MLP neurons of a small language model. Each row is named by its layer, matrix (gate and up: input weights) and neuron, and shows model dimensions 96-191. Each number is 128 + 32 x the weight over its row's rms, rounded and kept within 0 to 255. A neuron's up and down rows have the sign that makes its largest values positive.
After each neuron's rows, "fires on" lists the tokens most often at its 100 highest values on Wikipedia text that the model never trained on.

L5.gate430 [156  90 158 151 142 111 105  83 125 141 113 130 140 104 181 131 154 116  93 142 111 109 147 135  85  71 185 165 128 176 156 146  90 117  97  92 156 121  82  88 176  97 106 130 120 137 149 143 127 150 159 149 135 142 114 128 129 166 110  99 155 116 137  99 132  89 126 139  96 156 134 175 178 143 135 123 111 151 129 113 154 138 186  70 101 139 123  84 128 106 182 103 150 141 180 129]
L5.up430 [129 123  84 128 117 113  91 141 102 154 126 185  74 146 175 131 144 136 142 183 178 160 138  98 118 144 119 132 151 129 123 134 123 128  76 149 113 107 115 124 133 139 162 123 149 134 154 141 175  78 148 107 173  93 187 124 110  79  66 119 116 172 157  66 130  96 117 129 149 165 115 115 165  53 137  73  90 103 125 123 110  92 147 141  59 148 148 123 161 140 150 156 169 114 103 110]
fires on: " the", " World", " Genus", "$", " The"

L7.gate587 [ 58 146 149 193  63 122 130 154 172 132 115  78 153 100 142 156 160 129 179 145 150 163 203  94 129 104 163  84 134 161  57  94 100 131 127  89 120 101 149 140 110  62 127  86  99 129 113  44 125 100  73 122 122  85 123  92 131 151  90 116 120 116 133 156 150  89  82 161 102 153 107 147 119  98 118  98 106 136  84 152 139 147 104  96  72 179 114 127 157 168 152 138 138 147 117 109]
L7.up587 [154 142 123 153 107  90 149 116 109 149 166 120 169 118 104 107 203 139 148 110 148 128 114 103 110  85 167 158  75 111 137 126 182 112  98 172 176 116 193 139 126 136 127  68 108 148 151  69 101 108 142 141 133  77 126 114 169 152  89  87 124 155 151 172 168 122  99 116 138 114 109  47  62 144  51 165 135 137 139  97 122 105  87 159 157 120 138 126 120 125 169 117  84 118  59 105]
fires on: " |", " Free", " —", " 0", "–", " 2"

L7.gate462 [ 78 171 146 115 112 140 118 108 117 129  82 126 132 143 176 140 134 165 129 119  69  44 103 147  87 198  76 134  97  81 141 165 123 123  81 142 148 144 148 114  99  81 165  99  75  83 140 123 194  67 134  99  88 205  56 154 154 140 146  98 151 117 112 142  99  64 151 122 105 138 104  82 105 168 183 146 160 134 194 120  53 155 138 139 119 121 114 191 131 114 146 122 133 156 170 151]
L7.up462 [211 220 136 179 182  95 213 128  57 101 116  95 121 131 199  97 159 160 154 132 117 113  71 182 112 162 152 159 158 135 121  95 152 131 151 121  97  81 201 119 152 119 130  97 106 154 149 170 167  90 151 161 154 156 141 159 191 146 143 127 139  67 119 149 187 165 145 158  91  76 130 126  66 147 147 173 178  81 145  88 110  87 122 142 142 108 167 190 178 100  81 143 178 142  96 153]
fires on: ",", " to", "en", " and"

L7.gate198 [106 191 114 136 131 124 176 101 116 155 125 116 156 111 181 107 158 125 120 184 142 117  90 128  77 204  91 204 111  98 179 113 134 146 102 169  99 158 104 139 161  62 181  93  82  81  88 105 153 116 147 132 160  84  77  96 171 108 125 171 104 107 147 153 139 100  77 102 184 152 134 139 123  93 140 187 131 164  94 187 100 113 138 160 134 164 108 139 126  73 208 145 135 140 172 110]
L7.up198 [150  84 129 122 152  89 155 112  80 144 119 123 142  80 113  92 140 124 108 123 146 165  80 175 153 150 109 164  92 159 161 121  93 121 138 151 133 163 120 124 142 111 156 148 121 132 132 153 188 139 109 182 171 113 145 102 129 126 154 214 182 174 113 168 134 120 161 101 121 132 136 101 164 128 123 183  79 139  98 210  84  48 200  60 156 138  99  98 103  93 156 177 184 152 104 165]
fires on: " which", " that", " have", " would"

L8.gate274 [159 150 107  59  82 122 122  86  87  88 151  73  96 201 212 158 109  87 141  69 138 132  71 146 184 134 117 157 110  73 144 112 150 108  97 101 113 117 100 163 174 130  92 158 126 161  84 149 147 111 139  95 100 116  92 181 158 140 174 150 212  98  95 205  66 106 130 106 167 147 129 189 120 123 119  77 144 149 201  84  95  79 142 133 163 101 132 152 122 100 138  66 152 149 122  98]
L8.up274 [140 192 119 114 157 102 141  92  90 177 139  78 194 110 203 114 120 178 129 128 134 118  86 103 102 142  82 137 164 122 103 121 161 103 122  86 177  84 121 113 106 158 139 140 161 178 125 118 153 109 133 141 155 111 111  88 144 141 186 149 183 135 148 151 142 135 173 154 143 138 134 191 144 130 189 131 115 144 133  83 127 133 177 124 152 167 150 148 121  83 147  39 112 172 194 182]
fires on: " and", ",", " but"

L8.gate4 [122 138 190 148  77  99 132 127 179 199 131 135 126 149 116 163 102 135 126 117 172 154 132 188 103 159  73 174 114  16 143  96  88 124 121 140 160 127 154 140 177 181  94 171 110  78 110 137 115 144  89  66 129  92 110 125 164 130  82 103 116 155  79 123 178 117 139 133 123 135  99 135 161 117 135 124 103 136 151 108 142  80  86  89 133 172 123 163 161 123 136 203  73 127 103 152]
L8.up4 [133 143 111 156  67 165 114 166 119 149 189 107  84  82 133 130  83  96 179 118 161 138 125 181 116 102 104 146 125 140 115 144 158 110 113 149 108  61 106  75 145 101 119 137 107 203 141 144 124 162 128 153 113  75 149 147 187  89 105 157 174 155 162 154  90 122 123 125 130 139 153 124 167 145  92 110  93 153 107 164 133 132 102 185 132 109 153 196 120 137  87 141 147 145  41 148]
fires on: ".", " L", " Th", " Br", " |"

L7.gate372 [150 122 143 147 123 137 117 104 135 111 135 113 120 113 121 102 195 145 122 150 103 161 178 160 110 143 133 111 230 115 164 213 109  83 123 117 109 156 155 216 112 105 125 132 118 169 198 103 101  98 131 119 143 113 104 141  94 138 177 126  86 149 167  99 135 109 125 126 143 161 159 118 137 156  90 162 101 102 115 163 108 121  71 137  53 151 130 165 121 143 125 124  87 144 131 162]
L7.up372 [ 88 114 146 120 131 119  59 129  65 107 155 146  99 118 141 161 149  88  88 203  92 132 128 172 140  70 155  96 124 140  89 115  36 152  86 179 145 149 130 111 147 102 135 117 105 164  90 151  90 116 158  82 103 144 163 113 135 103 136 129  99 158  99 116 201  72 189  95 173 143 107 200 124 171 114  90 135  90 125 123 107 121 149 195 165  92  70  94 143 138 159 123 147  84 147 122]
fires on: ":", "'", "l", " the"

L7.gate677 [ 93 119 133 164 146 133 147  70  97  76 144 115 133  64 163  41 160 109  92 111 182 188 138 107 126 169 123 199  75 122 141  74 139 147 127 140 140  93  54 142 172 109 106  50 101  68 166 167  98  94  90 114 116 200 179 179 148  87 105 148 126 133 111 116 123 107 137 155 114 132  93 170 165 132  77 138 151 169 131  99 118 106 128 148 106 116 148  86  93 121 143 120 208 117 144 160]
L7.up677 [152 147 166 158 125 154 135 124 113 119 107 113 128  80 198 115 195 151 159 168  94 133 133 125 124 181 103 160  86 139 142 137 122 129 109 123 110 106 161 143 105  75 185 139 148 101 109 153 149 142 112 176 127 117 151 133 168 138 140 103 113 194  93 145 127 156  91  47 138  70 159  81 128 180 150  93 195 172 173  95 122 111 167  91  57 153 129 130 103 111 186 151 170 126 160 168]
fires on: " to", " that", " which", " thus", " help"

L8.gate549 [127 135  88 104 145 123 120 140 122 125 137  90 124  84 159  81  99 116 129 132 124  80 133 100 165 198 165 119 137 177 112 106 198  58 114 159 151 188 101  84 118 154 186 121 151 171  74 119 173  91 104 118  92 155 119 137 153 120 172 189  96 116  82 119 149  77 130  65 122 142 103 169  74 135 128 133 152 120 124 189  79 118 119 138 129  94 124 134 103  95 134 113 158  74 125  99]
L8.up549 [132 220 166 146 125 144 135 147  78 170 115 119 101 175 122 149 135 120 119 138 140 156 109 144 114 132 133 135 134 172 125 102 121  85 149 100 114 165 130 128 111 124 164 155 125 133 169 206 113 173 161 124 145 133 115  82 130 153 141 119 122  84 158 109 153 152 140 148  94  74 126 182 169 140 168 195 140 172  92  77 114 127 144 157  94 127 184 114 220 157 169  68 150 152 189 180]
fires on: ",", " |", ";"

L8.gate107 [108 124  96  89 145 118 152 165 182 166 183 136  74 150 183  87 179 149 141 112  53 179 114 125  81  92 117 113 115 138 163 100 134  91 119 183 100 127 124 160 106 129 143 100 158 126  81 143 157 108  93 138 136 157 109 109  88 139 156 165 119 169 119 149 140 142 151  98 156 149 181 142 156 187 110 132 142 135 118 130 117 145 127  99 120 181  58 129  82  82 161  68  95  86  90  96]
L8.up107 [123  68 140 149 156 122 115 115  63 148 148 158 176 145 159 105 143 149 146  71 100 114 181 204 120  81 185 100 126 132 151 110 152  49 149 181  86 105 126 138 171  89 152  94 141 150 132 160 125 107  75 141 108  70 138 128  97 143 118 103 132  88  92 133 179 142 119 181 136 124 130 119 130 112 140 144  93 122 132 141 153 160 155 116 131 106 123 186 105 117 138 120 115 190 130 152]
fires on: "-", "=", " the", "|", "ass"

L8.gate225 [ 82 126 117 168  97 115 145 199 120 139 118 151 164  74 156  87 146 122 140 137  85 144 139 153 130 111 142 182 197 141 163 105 143 143 146 117 112 150  85 160 118 100 143 150  59 164 166  83 104 113 162 110 143 164 155  64 127 139 127 135 107 104 135 141 155  80 131  65 182 103 109 142 163 112 144 100 162 127 160 163 130 133  93 168 184 128  79 102  75 148 118 138 146 158 108 146]
L8.up225 [101 119  35 154 142 151 162 139  49  90  97 102 158  88 121  92 135 122 149 120  93 130 167 119 102  73 114 146 160  89 114 137 156 106 116 139 115 195 156  81 167  88 134 145 144 146 129 203 169 101 102 137 134  67 115  69 105 122 182 183 161 107  99 109 134 143  72  91 118 165 161 193  68 110 157 119 118 143 120 155 148 161 127 174 109 133 106 131 117 122 102 147  99 140 118 122]
fires on: ":", ".", "-", " family", ";", " the"

L7.gate26 [116  82 138 143 126 138 101 115  71 185 151 119 114 104 144  82 132 142 131 141 138 128  57  84 110 187 120 121 189 118  84 150  71 122 152  81 172 118 116 159 173  81 175 142 159 133 187  91 148  94 118 164 157  78 152 152 125 124 153 123 105 117  97 135 207 112 161 101 105 135  97 183 127 146  76  56 108 128  79 135 145  74  97 104 105  84 153 142 162 111 109 135 151 105 188  83]
L7.up26 [ 91  83 106 121  85  99  77 129  73 166  93  93 123 169 227 129 210 173 129 175 148 125 106  80 130 113 158 104 179 152 134 147 110 113 158  95 183 115 116  89 130  75 146 126 180 184 175 174 140 139 147  77 120  56 124 182 127 122 118 199 141 152 149 118 136  98 168 137 121 143 194 176 151 134 156 102  77 133 114 101 127 131 138 167 132 114 104 102 131 110 149 156 127  73  93 107]
fires on: " the"

L7.gate472 [ 48 160  67 138 139 135 191 117 165 116  81 127 152 132 116 132  80 157 223 129 128 126 163 101 146 176  89 170  93 141 121 113 124 131 138 107 107  95 129 178 151 166 167 118 121  95  90 127 185  99  58  97 112  82 173 175 134 155 121 119 108 154 110 123 124 114 110  92 172 178 118 134 152 133 120  79 130 128  59 173 119 105 159 201  94 162 122  82 130 128 177 143 103 137 136 106]
L7.up472 [123 125 109 114 184 157 153 110 100  53 132 146  75 123  94 127 112 134 100 128 131 183 133 143 160 117  82 164 106 152  85 116 120  74 137 148 117 166 106  92 193  88 223 196 131 160 185 140  84 128 127 129 114 154 120 151 160 159 147 182 155  99 166 164 150 100  84 131 115 148 111 116 106 143 119 140 104  97 130 144 131 159 171 189 132 246 155  80 157  75 104 130 136 140 120  56]
fires on: "\n\n", " (", " |", ":", " an", " a"

L7.gate534 [ 53 120 106 128 145  67 176 120 131  68 111 162  79 167 126 134 170 149  94 131 131 116 125 126 144 136 168 114 115 102 156 174  83 146 121 142 119 104 127 153 172 119 146  72  82 199 162  98 110 144 126 152 119 118  71 134 123 134 179  67 136 121 140 136 100 119  86 103 138 135 127 202  88 111 143 188  99 141 136 119 121 129 165  95 121 117  90 127  88 151 213 100 144 115 107 113]
L7.up534 [ 97 124  51 169  95 190 127 138 161 141 160 125 168 103 105 176  74 152 115 117 147 118 124 131 148 128  41 117 186 149 131 112 186 166 145 120 132 106 134 149 142  98 140 129 164 135 129 160 175 125  97  85  87 171 118 189 129 154 132 148 166 119 118 171 103 155 178 122 121 178 109 168  58 113 103 127  99 200 134 183 167 160 168 142 128 120  71 120  66 122 152 153  79 220  65 138]
fires on: " is", " a", " was", " are", " of"

L5.gate527 [126 165 126 175 117 133 124 136 124 131 161 119 144 122 197 116 129 130 127 187 109  75 158 138 168 116  90  82 193  75 145  99  90 174 163  84 162 153 140 111 119 167 118 102 114 159 163 167  70 167  77  89 131 121 119 110 110 111 138  78 149 113 185 131  73 145  90 118 141  79  58 214 145 165 160 143 123 123 136  91 145 148 130 117 130 116 119 192 122 129 120 172 126  67  98 156]
L5.up527 [164 132 109 132  80 137  95  95 136 122 109  88 110 116  95 156 104 144  86 168  46 117 129  97 147 170  71 168 104 115 127 167 146 126  95 133  89 125 120 156  90 103 175 161 143 150 130  96  95 162 124 107  98 106  86 160 233 156 182 132 158 103 135 136 173 127 129 160 138 169 145 105 137 133 139 165 144 119  51 117 146 135 138 159 108 144 114 104 137 166  86 145 115 188 146 124]
fires on: " a", " an", "ort"

L8.gate192 [156 177 200 157  87 145 134 106 122  91 179  68 198 133 128 108 115 118 113  88  76 149 143 146 134 117 186 147 141 112 139 112 143 123 126 142 172  85  93 164 119 115 112 107 172 116 124 150 103  62  51 109 178 152 132 176 147  85 146 132 144 108 117 137 155 115 166 119 131 134  94  96  69 164 105 119 178 133 121 168  57  99 132 133 119 192 103 171 112  80 104 131 143  26 141  85]
L8.up192 [185 114  98 128 113 119 160 117 179 153  64 106 137 147 139 120 125 129 106 114  78  78 160 125 100 134  60  81 157 139 102  69 149 149  96 148 163 185 176 111  60 114  74 143 150 168  79 116 122 203 105 119 146 109  64 100  66 165  92  67 163 146  97 153  96 166 111 116 123 105 158 116  86  91 123 136 114 166 160 101 125 132 117 140  73 115 141 115 156  75 134 147  86 151 150 122]
fires on: "=", " wh"

L3.gate215 [ 66 115 142 149  53 139  83  74 181 114 118 134  74 140 139 162 156 202 132 137 113 132 105 164 156 139 113 137 159 142 162 135 121 114  79 169 103 173 134 126 136 115 163 140 194 126 140 130 114 110 136  96 101  91 109 110 127 125 150 142 138  83 188 114 110  66 163 171 102 173 140 135 126 148 163 125 150 123 116 168 143  92 162 169 171  79 172 126 100  99 134  97 177 132 123 147]
L3.up215 [109 137 199 119  40  87 168  95 136 143 150 162  89 175 108 134  47  76  72 159 152  59 132 202 185 123 137 100 108 151 159 132  76 205 136 124  83  99 151 176  58  99 109 200  74 127 117 142 101 140 164 103  76 141 110 125 137 129 177 102  74 119 166 150 157 101 130 139 142 126 134 121 154 148 138 100 155 135 164  77 202 128 120 101 140 172 162 152 122  90 118 113 132 116 143  97]
fires on: " a", "A", " A", "a", " An"

L8.gate376 [129 171 142  90 156 191 190 125 153 121 136 110 108 154 161 109 154 119 110  62  73 134 101  74 171 146 167 195 115  82  80 116 141 133 145 172 110 106 154 151 165 147  58 101 175 167 121 159 108  96 110 116  37 105 117   9 130 171 173 154 109 170 100 110 169 177 128  95 101 118 125 152 182 138 164 158 174 158 122  87 112 146 117 111 138 146 120 184 217 122 211  83 100 116  95 118]
L8.up376 [118 100 146  81 112 145 154 115 127 132 148 135 115 144 162 125  93 161 136 160 114 160 107 166 207 172 202 112 152 147 104 151 129 124 148  79 110 147 110 128  99 116 104 152  94 129 126  97 114  78 140 122  93 147  98 112  56 169 128 129 127 140 144 117 134 128 132  90 140 131 159 124 178 127 126 127  57 145  88  73  94 179 177 118 209 179 188 118 164  96 123 184  93 184 175  99]
fires on: "\n\n", "\n", ".", ","

L8.gate343 [ 97 144 175 126 114 148  79 142 165 116 121 132  90 128 135 147 133 115 127 120 102 142 105 177 161  83 148 173 173 141 131 137  72 124 131 175 121 185 106  94 144  82 137  84 124 107 164 148  88 116  95  89 141 143 162 170  84 139 125 120 106 161 138 193 181 117 122 122 154  88  94 120 183 153 148 110 114 189  92  86 134 114 147 147 140 116 137 160 137 103 145 128 131 185  78 151]
L8.up343 [109  96 120 175 116  94 107 124  88 154 127  78 103 134 121 165  75 181 141 132 161 162 105 111 127 141 123 155 101 119  90  68 175  57 116 100 115 141 115 103 151 133  65 180 120 107 101 172  79 147 120 181 173 107 144 118  85 156  98  75 167 178 105 142 131 161 100 121 146  91 131 102 134  78 112 126  90 117  81 132  77 141 144 172 104  90 113 135 119 139 124  91 174 154  73 134]
fires on: " |", ".", " rec", "\n", " cor"

L5.gate294 [146 172  76 114 130  86 137 133 179 112 136 154 163  81 119 109 140 118 134 119  93  99 128 136 137 100 101 107  79  92 192 163 128 116 107  86 140 150  49 125 171 150 112 104 149 169 140 173 170 138 125  61  93 141  45 164 153 133 165 144 155 153  67 148  74 124 155 148 146  82 118 129  85 149 140 186 101 117 119 150 103 116 104 119 129 143 117  91 217 206  92  94 186 165  76 146]
L5.up294 [186 140 167 104  88 182  95 186 184 170 110 112  58 113 119 134 165 191  98 121 121  86 143 126 156 147  67 159 132 114 125 155 119 173 133 121 106 129 172  51 102 124 180 178 197 161  59  95 202 106 167  89  68 124 100 154 141 127 176 108 143 123 145  79 131  57 152 118 120 118 200  85 124 123 185 117 101  80  86  73 112 130 122 123 134 149 107 130 107 142 141 155 100 138 121 118]
fires on: " a", " only", " un"

L8.gate548 [ 42 130 128 167  92 137 182 183  26 109 151  94 107 145 235 171 164 142 152 115 120 115  53  90 119 180 111 136 130 138 125 141  84 181  80 145 114 113 135 104 141 139 129 117 133 158 114  96 190 114 118 100 104 137 115  47 130 191  69 167 148 190 114 162 136 114 147 160 125 102 124 121 118 163 130 139 122 108 105 133 112 100  86 143  99 155 121 140 124 145 107 154  70 108 116 162]
L8.up548 [157  98 103 162 157  97 110 149 113 106 161  94 115 144 157 149 147 135 167  89  77 147 153 112  90  95 115 160 100 146 127 144 160 145  91 188 111 161 168  93 171 121 135 180  95 141  83 125 119 141 146 142  84 109 113  90 100  80  86  59 112 165 173 117  89 145  56 177 131 155 110 119 126 129 110 106 174 141 140 106 104 139  62 198 130 172 136 151 139 134 171  74 154 147  72 107]
fires on: " |", "\n\n", "|", " ("

L3.gate10 [132  58 152  95 108 133 147 120 152  72 117 186 130 129 150 144 136 170 165 111 114 143 109 154 123 143 179 140 158 154 209 141 137 130  91 123 159 167  49 152  96 123 114 103 134 139  98 155 147 127  92 136 187 163  99  50 119 149  79 107 162 194 121 112 128 143 192  91 105 171 168  70  94 152 134 137 177 100 100 124  94  52 105  79 104 119 139 117 129  87 181 102 144  71 167  96]
L3.up10 [ 76  84 113 108 117 151 209  78  84 156 160 132 111 136 200 132 165 140 117 113 166 134 122 153 139  96 115 177 129 131  77  94 167 135  65 167 135 168 221 118 121 161  82 130 109 159 103 159 154 153 132 108 146 109 182 147 131 182 107 151 109 142 178 148  46  88 159 137 130 117  98 122 120 115 173 121 178 146 155 149 168 202  77 147 113 131 117 112 141 123  82 124  98  72 112 124]
fires on: "="

L3.gate139 [143 126 149 156 102 150  77 159  75  95 132 107 150 106 194  82 119 151 160 167  88 117 131  83  90 158 128 151 127 103 132 118 136 122 136  56 193 145 201 131  86 131 136  81 125  60 132 105 141  92 169 176  90 166 128 130 116 161 100 144 103 160 152 120 122 159 152 115 140 145  99 172 104 139 117  89 154  98 186 153 162 155  99  98 122 146 127 117 139  85 157 142 243 136 145  84]
L3.up139 [ 85 113 121 147  81 133 139 164  99 130 157 127 106 146 112  79  94 141 132 186 134 141 111 138  84  97 141 117  81 202 112 136 154 135 137  82 157 163 159 157  86 106  83  99 174 129 134 111 128 117 136 184 125 131  88 106 195 127 126 105 101 163 165 177 147 113 193 157 105 111 159 153 123  93  90  51 155  92 124 103 163 133  93 106  89 149  50  76  72 129 134 155 220 144  58 111]
fires on: " by", " under", "az", " bin", "an", " man"

L7.gate470 [ 89 156 144 147 100 119 154 146 160  87 123 105 103 141 117 123 126 219 155 121 105 159 117 107 181 157 125 150 120 110 106 158  87  82 152 140 141 183 146 124 143 140 106 120  71 147 189 129 113 107 127 130 119 160 114 100 115 148  74 174 115 157 107 153 111 161 147  87 126 142 118 131 236 137 101 150 114 152  46  57 151 153 116 162  86 130 114 121 165  73 125 180 125 100 149 107]
L7.up470 [ 61 121 142 125 117 113 136 166  96 112 128 109 122 146 141 101 116 191  34 118  87 155 119 137 131 128 173 111 150 109 107 106 110 144 141 107 138 115 147  75 105 154 142 148 132 134 205 122  71  72 141 104 124 168 142 116 178 143  84 183 109 140  71 156 153 117 149 160 176 154 113 132 131 121 164 202 173 152 112 125 103 139 109 133 145 128 149 134 143  49 125 128 119 108 126 129]
fires on: " |", "\n\n", "fic", " first", "\n"

L8.gate39 [165 108 144 161  98  79 107 171 110 147 158  82 108 171  75 125 194  98  99 105  98 172 112 169 135 140  85  84 138 202 107  65  73 125 104 109  75 120 123 133 149 111 124  91 108 100 108  97 124 159  81  93 145 138 107 116 145 164 131  98  81 154 132 173  76 152 158 153 123 184 155 144 180 140 143 119 198 120  73 131  73 116 163 177 117 174  70  89 144 132 152 142  33 185 107 181]
L8.up39 [151 134 135 100 139 118 155 141 153 114 103 146 131  89 115 214 106 131 141 118 136 170  99 128 160 141 107 174 148 140 106 109 137 118 150 158 117 104  61 109 197 143 165 113 143 211 122 138 134 158 108  71 120 150 132 135 123 116 123 101  92 114 174 123  85 132 119  80  83 146 118 120 119  63 146 118  80 146  75 167 136 119 156 166 101 196 158 108 143 114 209  85 167 105 125 155]
fires on: ".", " |", ",", ":", " $"

L7.gate23 [113  96 128 142 152 156 137  99 126 110 110 140 154 185 164 153  95 143 169 152 136 144  68 149 170  85 196 137 124  65 128 147 128 180 140 106 149 161  99 156 192 113 101 167  90 175 126  81 112 161 122 136 116 144 158  63  94 117 196 181 136 132 181 129 121  71 107 160 134 141 154 117 177 124 163  94 119 133 132 160  96  88 127  79 129  98 163  97 122 111 128 145 136 150 119 125]
L7.up23 [100 121 154 128 160 100 125  78 187  85  86 114 161  59 181 144 146 198  72 136 117 145 156 154 121 138  88 143  96  98 125 153 118 176 133 109 161 104 101 129  79 134  72 126 101 110 149 106 124  91 154 130 135 170 113 103 126 204 176 134 136 127 143 163 184 134 183 201  69 175 133 125 150 183  86 165 156 132 184 117 122  93 131 136  71  89 108 119 165 104 114 130 112 151 172 181]
fires on: " the", "\n", ",", " of"

L5.gate306 [ 93 112  78 110  95 130 120 141 132 135 100 144 103  89 121 169 141 162  78 104 173 144 170 132 116 159 129  68  97  82 165  95 104  77  59 128 111 106  76  53 124 123 111  57 119 111 135 159 100 139 141 124 187 139 170  18  97 167 143 160 130 134 115 162 121 145  82 158  81 138 140 113 155 116 182 116 113 127  90 124 125 129  87 143  98 144 127  71 132 127 109 129 183  75 155 147]
L5.up306 [159 128 169 126 117 123 144 107 120  93 204 109 154 140 100 150 162 156 164  56 120 220 145  86 101 156 117 166 158 115 141  75 127 184 166 128 118  83 166 162 141 134 116 135  99 134  84 103 138 156 103 156 106  80 146 155 138 151 115 120 176 166 158 128 139 112 118 151 198 109  57 120 177 111 134 140 115 164 129  92  99 113 113 146  91 190 198  46 111 123 144 122  91 123 138 160]
fires on: " (", " 1", " 4", " 0", " 2", "0"

L7.gate151 [152 127 186  83  99 226 170 111 105  90  83 144 144 156 174 132 174 104 110 149 126 135  83 185 156 126 143  99 125 131  62  99 123 104 132  96 152 113  84 166 142  86 135 143 136 129 179 118 137 150  95 136 185  93 114 141 151  93 147 173 198  22 115 159  98  73 145 145 129  79 156  72 133 133 126  86 144  97 118 118 118 141  86 135 115 131 105 148 149 128 128  71  89 137 121 161]
L7.up151 [128 131 126 117 148 185 153 118 117  89 138 119 127 109 170 135 139 141  93 168 144  36  42 138 182 168 172 160 134 157 106 108 125 146 124 134 117  50 172  81  53 176 118 151 118 199 123 124 114 100 138 113 138  87 132 110 110 132 176 167 133 191 108 129 160 112 154 155 107 126  90  93 109 165 104 117  90 117 105  78 117  63 150  87 147 101 146 114 183 127 130  73 115 143 148 120]
fires on: " and", "/"

L8.gate188 [ 84 191 142 121  59 101 189 136 112 109  95 120 133 132 118 113 147 127 155 151 102 160 126 132 144 119  99 111 120 138 137 139 107 121 103 112 167 106 147 103 116 111  89 104  87 116 179 104 147 115  69 120  81 133 117  70 125 115 103 117 138 216  72 136  89 106 168 131 166 127 138 203 204 155 133 128 134 111 107 148 194 111  90 174  27 144 139 136 168 129 132 172 100 134  63 159]
L8.up188 [ 78 142 145 108  81 184  62 147 121 117 121 129 128 108 162 116 203  99  93 142 149 175 124 154 146  78  75 136 164 156  63 135 151 105 135 126 139 129 153 121 117 112 153  90 167 117 136 116 130 135  94 113  89 128 135  84  84 125  70 156 109 153  83  65 124 141 154  71 135 128 117 130 136 107 139 126 101 173  89 206  95 162  58 131 114 168 150 179 199 147 158  98 119 143 176 129]
fires on: " |", ".", " $"

L5.gate214 [148 177 126 115 148 169 133 131  74 126 143 146 205 159 167  83 113 146 123 127 134 132  79 125 113  84 120 149 148 128 108 126 129  97  86  88 142 122 178  71 162 144 153  69 133 129 126 127 125 162 139 145 164 173 132 114  69 130 175 108 131 107 151  73 141 171 121 133  94 112 127 157  91 145 133 130 147 127 126 165 154  52 159 112  73 124 126 109 108 157 110 139 117 157 132 163]
L5.up214 [140 137 150 146 131 136 137 102  99 129 144 129 160  98 124 118 155 144 146 162 157  96 115 176  68 127 173 107 101 105 106 138 108 104 160 120  75 188 113  74 110 155 186 128 133 127 145 135 132  80  90 164 111 174 112 118  73 116 151 185 126 107 107  73  91 140  93  98 113 132 114 136 168 142 102 197 119  89  61 123 214 120 175  86  88  85 105  93 163  61 100 128 125 136 115  88]
fires on: " and", " or", ",", "&", ".", " to"

L8.gate84 [117 144 178  84 149 116 139 113 123 102 106  90 121 105 164  87 108  63 108 124 109 126 106 157 148 128 129 147 142  78 107 115 171  39 106 158 149 124 124 118 149 123 155 160 133 146 108 114  83 132  84 100 160 148 135  99 155  52 151 105 176 127 113 101 129 147  90  82 114 144 188  94  81 147 112 156 149 201  96 107 122 110 164 140 149 153  67 126  72 175  42 171 110 150 119 137]
L8.up84 [119  82 166 151 126 109  97  71 115 123 131 167 160 137 129 153 141  98 185  93 126 128  90 152 138 168 194 110 117 113  53 126 147 137 117 143 114 130 127 152 141  89 191 157  52 119 185  84 102 124  85 118 178 121 163  57 129 133 152  83 169  95 156  94 138 140 102  98 151 126 114  90  94 131 111 100  76 100 146 110 138  91 125 112 109 188 158  31 102  84  84 166 131 150 155 119]
fires on: " |", ".", "-", ",", "|", ":"

L5.gate284 [116 156 144 201 159 143 145 156 112 168 178  96 155  88 110 144 160 161 150 128 172 132  82  99 127 118 123 201 161 124 132 115 142 140 147 107 166 151 104 136 142 122 178 163 140 109 178  97 138 169 167 156 161  91 153 141 117 180 103 116 129  76 130 163 164 208 147 108  98 167 172  96 129 149 134 157 179 124 166 168  88 116 163 161 113 144 130  80 112 141  85 113 104 181 145 118]
L5.up284 [123  86  93 160  85 147 134 120  73  85  86 164 151 149 130 125 127 169 171  84  92  93 157  77 109 132 155 107 173 151  91 157 108  82 117  77 136 134 115  79 127 130 162  90  57 132 197  82  90  84 145 134 140 161 171 105  86  93 202 127 105 124 108 116  51 142 212 130 131 147 116 108  81 125 136 168  87 113  98 120 166 109 140 123 131 101 131 142 145 106 171 136 212 159 115 153]
fires on: " between", " both", " of", " two", "en", " several"